Part of a small language model's weights.
Size: 9 layers, width 192, MLP 512 SwiGLU, 4.82M parameters.
Training: 179M tokens, 10914 steps.
MLP neurons of a small language model. Each row is named by its layer, matrix (gate and up: input weights) and neuron, and shows model dimensions 48-111. Each number is 50 + 12 x the weight over its row's rms, rounded and kept within 0 to 99. A neuron's up and down rows have the sign that makes its largest values positive.
A block is one neuron, or neurons of one layer that tend to fire together. After each block is what it responds to, as a language model described it from the Wikipedia text at the highest values.

L6.gate405:64 38 51 62 46 33 46 50 47 54 79 63 55 52 59 46 63 66 67 48 41 44 23 44 27 41 41 59 57 64 70 58 40 40 57 69 53 42 49 82 55 58 34 58 45 54 61 43 59 43 68 65 48 53 63 67 70 66 43 35 42 34 63 48
L6.up405:41 47 50 41 63 51 44 62 33 52 90 75 38 32 61 41 61 32 46 44 46 48 39 47 49 45 56 34 62 51 74 43 53 50 34 41 46 41 38 75 35 56 57 60 58 52 56 53 69 63 57 55 48 64 62 24 49 68 59 49 52 43 52 35
L6.gate443:54 38 55 61 31 57 46 65 38 71 35 72 47 50 60 50 71 65 38 44 26 27 72 26 51 49 60 41 37 53 57 52 48 36 51 50 59 78 63 46 42 47 61 67 65 32 60 75 58 34 66 48 64 43 66 29 26 56 40 50 47 40 49 41
L6.up443:54 48 42 51 62 46 66 37 39 63 59 48 48 69 64 26 54 47 51 43 53 49 68 49 46 42 54 55 51 45 29 46 49 45 63 53 44 55 38 60 43 47 51 63 50 41 55 73 37 47 61 58 46 57 59 42 44 39 36 56 71 54 47 59
L6.gate473:57 48 56 39 56 41 37 60 66 60 64 68 52 49 34 54 66 62 46 41 74 48 45 49 57 49 62 65 24 50 54 73 31 36 37 46 47 47 43 39 75 86 24 59 63 63 54 47 66 46 52 49 45 37 52 30 67 68 64 37 53 74 49 55
L6.up473:56 64 45 43 57 30 33 56 60 58 49 54 52 37 52 41 59 37 46 41 47 53 52 40 60 61 70 64 52 50 63 67 41 55 79 51 35 65 39 48 48 45 31 62 60 29 57 52 44 66 67 59 23 29 37 38 53 49 67 62 70 64 56 39
L6.gate475:78 53 70 37 73 35 47 52 41 62 66 59 43 59 44 66 43 50 45 68 53 42 60 55 47 32 28 54 27 47 33 43 27 43 58 52 57 63 62 44 62 46 45 60 42 34 41 55 57 77 56 51 40 56 61 44 38 53 53 53 46 48 36 50
L6.up475:59 72 44 58 67 60 57 61 45 44 55 28 47 40 66 57 51 28 60 35 48 37 53 48 34 42 47 30 58 47 66 67 26 45 57 54 62 71 30 58 54 34 48 29 63 57 47 40 37 45 64 61 41 37 42 46 54 48 24 45 54 58 62 54
Responds to: First-name completion tokens. Final word pieces that complete a given name before a surname, as in Pet-er, Geor-ge, Will-iam, K-ing, plus John and University before "of".

L5.gate314:37 49 39 69 63 40 42 68 66 54 51 38 55 39 67 41 64 62 41 61 53 58 35 40 41 53 74 53 42 52 41 37 49 39 69 64 43 46 71 43 56 53 40 52 42 57 34 32 57 51 55 55 53 50 61 55 44 40 69 47 60 75 66 36
L5.up314:49 59 29 48 58 33 48 40 66 49 72 55 66 58 54 55 53 34 38 47 54 58 53 42 57 43 44 50 46 38 58 69 65 62 69 52 46 42 69 76 44 58 52 63 64 47 55 54 62 62 40 49 56 76 66 43 50 29 37 42 58 75 50 42
L5.gate361:55 35 47 44 27 51 71 48 40 54 49 24 47 65 68 55 40 51 50 47 40 53 66 51 63 58 67 46 49 37 69 34 70 32 46 42 36 55 65 46 44 45 53 47 54 66 53 48 48 47 57 57 45 55 59 50 39 37 68 64 63 57 61 43
L5.up361:50 56 63 52 12 36 49 53 38 51 36 58 66 39 42 58 52 66 64 28 58 32 43 43 44 64 54 49 44 63 57 65 40 39 50 48 28 33 66 46 64 51 41 46 55 65 46 41 60 26 50 53 49 66 40 51 53 56 42 34 66 57 52 30
L5.gate461:45 48 47 57 39 33 52 56 52 47 43 49 48 54 68 55 54 30 56 45 54 46 46 30 71 51 75 43 51 49 62 48 45 50 53 39 57 70 49 54 57 47 29 83 65 59 57 70 69 46 41 74 58 44 33 51 45 56 40 66 55 71 52 51
L5.up461:29 48 49 47 63 57 21 67 31 38 31 41 47 46 47 62 33 56 53 53 42 42 59 53 51 49 56 29 37 44 46 45 48 37 67 38 38 60 57 33 51 54 35 63 58 65 51 36 60 55 57 36 63 66 42 50 45 59 59 73 62 48 62 58
L5.gate467:52 39 34 28 76 51 56 55 55 64 52 50 66 40 41 43 38 52 27 57 57 44 45 39 47 51 64 68 62 46 75 50 31 30 48 28 52 34 45 37 35 76 44 51 65 40 51 67 62 59 36 40 64 52 56 50 64 45 52 40 65 61 71 22
L5.up467:43 55 33 32 46 57 49 63 30 61 39 45 47 28 48 42 31 50 38 21 41 28 68 56 43 33 64 52 46 57 55 53 40 32 66 42 60 54 55 58 32 50 53 41 58 51 50 70 59 70 52 44 77 45 58 63 52 65 49 43 46 48 51 53
Responds to: Mid-word name fragments. Word-piece tokens inside split first names, mostly in lists and tables, especially "an" in Jonathan, Nathan, Stéphane; also Robert, Ray, and common words like administration.

L2.gate134:53 58 44 32 61 42 54 65 60 53 43 44 45 51 42 59 45 65 54 39 59 40 65 55 33 61 40 52 39 45 32 53 51 50 44 43 56 56 34 57 38 46 45 68 36 51 28 57 62 41 39 61 53 46 53 55 43 41 54 63 44 50 34 35
L2.up134:47 63 67 53 35 29 49 47 58 75 55 47 54 77 46 64 38 60 66 71 47 43 54 44 27 51 60 51 43 41 33 65 35 44 68 40 54 74 51 65 48 36 50 52 72 43 46 58 49 38 50 40 56 41 60 67 61 45 46 51 53 59 49 45
Responds to: In/En word starts. The preposition in or In, often opening a sentence before a date or noun phrase, and in-, en-, con-, ab- word-initial pieces, e.g. In 2007, enroll, International.

L6.gate28:56 38 54 59 50 44 37 27 52 49 71 44 53 43 57 50 60 48 59 36 53 65 63 50 43 46 48 57 58 39 52 48 63 59 52 44 62 57 56 56 56 49 63 59 54 38 69 54 57 39 51 44 47 56 51 72 43 52 43 47 51 65 59 29
L6.up28:57 51 43 40 67 51 37 48 62 41 37 35 40 61 68 45 42 55 54 43 76 39 65 54 52 70 69 52 50 31 35 54 45 46 46 32 78 62 37 60 45 46 64 61 54 37 61 37 58 67 61 38 59 53 39 41 25 59 41 39 59 53 37 60
L6.gate92:38 51 38 24 60 52 69 64 43 49 78 44 44 68 49 40 52 52 49 46 57 43 53 37 70 68 45 46 51 51 50 65 62 48 57 66 76 51 57 41 61 50 48 54 61 69 63 51 54 51 53 40 37 90 65 47 49 37 41 59 56 55 36 47
L6.up92:65 39 58 60 54 35 58 55 63 42 64 47 33 42 65 47 38 27 34 30 56 41 37 54 62 51 70 50 62 54 09 61 47 50 77 76 43 49 40 55 53 53 54 42 43 42 58 49 37 35 28 44 37 56 54 45 31 61 64 38 50 63 41 43
L6.gate167:60 52 49 51 73 66 48 40 24 49 58 46 61 89 51 54 45 61 48 48 65 57 63 69 50 61 70 43 49 46 55 53 47 29 47 74 64 49 46 57 80 44 54 39 56 62 59 43 52 47 35 61 45 41 50 59 24 53 58 71 53 53 39 50
L6.up167:69 63 35 51 62 39 44 54 52 44 44 82 50 43 25 53 45 53 31 65 41 51 40 24 32 63 53 56 68 50 54 29 56 41 61 58 52 62 53 52 58 59 30 45 63 41 59 71 55 37 29 45 47 45 18 51 46 39 44 37 56 25 49 54
L6.gate447:24 51 38 49 63 18 47 56 50 47 34 57 63 69 44 43 52 59 37 68 58 28 77 70 47 49 49 53 57 66 53 50 85 37 39 41 37 53 59 53 62 41 58 51 49 38 43 50 63 58 50 28 54 47 70 76 45 55 71 54 39 54 63 44
L6.up447:58 53 43 51 35 59 61 71 56 41 51 54 61 42 38 57 34 45 60 53 54 30 69 54 40 45 35 38 53 58 34 34 64 22 45 67 61 62 62 67 54 29 71 54 50 36 50 46 24 41 49 33 55 48 34 52 43 38 46 25 52 73 51 56
Responds to: Mid-word "st" fragments. Word-piece fragments inside a longer word, mostly "st" after a prefix, as in con-st-ructed, In-st-itute, Con-st-antinople, Win-st-on; also pieces like ver, ur, un, re.

L5.gate145:65 27 55 50 44 38 68 51 37 60 64 60 65 56 51 54 52 54 52 44 47 51 44 21 55 35 60 44 66 63 53 55 60 60 43 34 58 42 60 45 39 25 46 64 55 44 74 64 60 54 67 39 58 44 39 44 34 44 57 52 50 59 56 40
L5.up145:54 38 26 45 69 45 40 49 65 70 57 37 50 46 35 42 41 75 51 53 53 38 56 37 42 55 61 66 69 45 46 47 48 51 45 48 61 54 51 44 49 24 42 61 48 58 42 50 73 43 70 39 66 50 29 48 35 40 45 41 56 55 42 51
L5.gate318:62 44 52 53 55 39 46 51 47 67 44 67 75 53 48 38 50 40 29 61 71 59 62 35 85 60 41 47 36 54 57 39 66 43 42 46 54 58 46 28 61 50 32 66 31 37 56 54 33 42 47 41 62 33 62 32 50 50 41 58 35 68 34 31
L5.up318:50 42 37 45 52 48 75 60 64 43 56 56 65 64 57 59 54 42 56 40 52 50 38 61 55 36 38 57 45 70 49 60 73 40 32 39 45 60 54 38 28 37 64 59 25 43 69 38 71 51 59 58 44 51 41 57 56 73 48 65 42 43 51 53
L5.gate339:50 57 63 53 48 50 49 83 31 53 47 64 64 56 41 58 77 41 44 42 42 65 40 40 51 34 34 32 62 65 48 49 42 60 46 41 63 69 48 38 34 49 40 50 47 53 55 67 36 58 64 39 77 50 64 48 45 61 63 54 51 40 72 43
L5.up339:60 50 44 59 50 74 39 48 38 62 63 60 46 38 42 51 26 55 42 31 83 40 36 51 43 31 43 51 53 58 49 30 45 48 57 53 35 41 47 47 52 41 36 52 51 55 42 49 57 53 38 55 56 59 46 54 48 44 51 46 51 67 55 55
L5.gate378:45 51 42 54 48 40 47 47 40 55 67 69 46 47 62 52 48 35 58 30 51 31 35 54 31 50 48 64 48 50 44 41 52 38 56 66 66 57 36 46 43 49 60 68 60 48 48 72 32 47 55 65 60 38 23 48 54 42 55 85 59 53 56 37
L5.up378:52 49 63 45 72 54 32 57 68 64 52 51 40 71 45 42 82 57 47 33 41 28 38 38 52 57 58 40 43 54 34 48 38 71 39 51 48 63 41 31 37 18 37 57 55 44 54 46 46 59 67 44 59 39 58 42 57 63 47 66 69 62 56 56
Responds to: Mid-word "st" fragments. Word-piece tokens in the middle of a split word, most often "st" (Mystic, dystopian, Lobster), also "ond", "ost", "b" (second, most, carbon).

L2.gate301:72 35 43 49 51 44 57 55 27 44 44 68 39 50 64 50 53 32 56 21 77 31 67 62 65 49 39 51 43 38 49 21 42 36 57 44 37 38 54 47 62 47 66 34 52 59 50 59 27 51 36 68 38 47 59 64 52 52 55 57 45 53 60 51
L2.up301:44 48 52 47 36 46 68 40 58 46 57 94 34 50 54 49 27 46 37 55 44 36 50 40 57 47 52 36 11 80 47 44 42 36 47 60 38 49 53 49 54 63 45 48 37 50 62 40 51 31 35 50 38 47 58 59 59 41 61 60 57 64 62 49
Responds to: Mid-word name fragments. Second or middle word pieces inside split words, mainly given names like Ed-ward, Will-iam, Sam-son, and common words like n-am-ed, c-all-ed, d-iam-eter.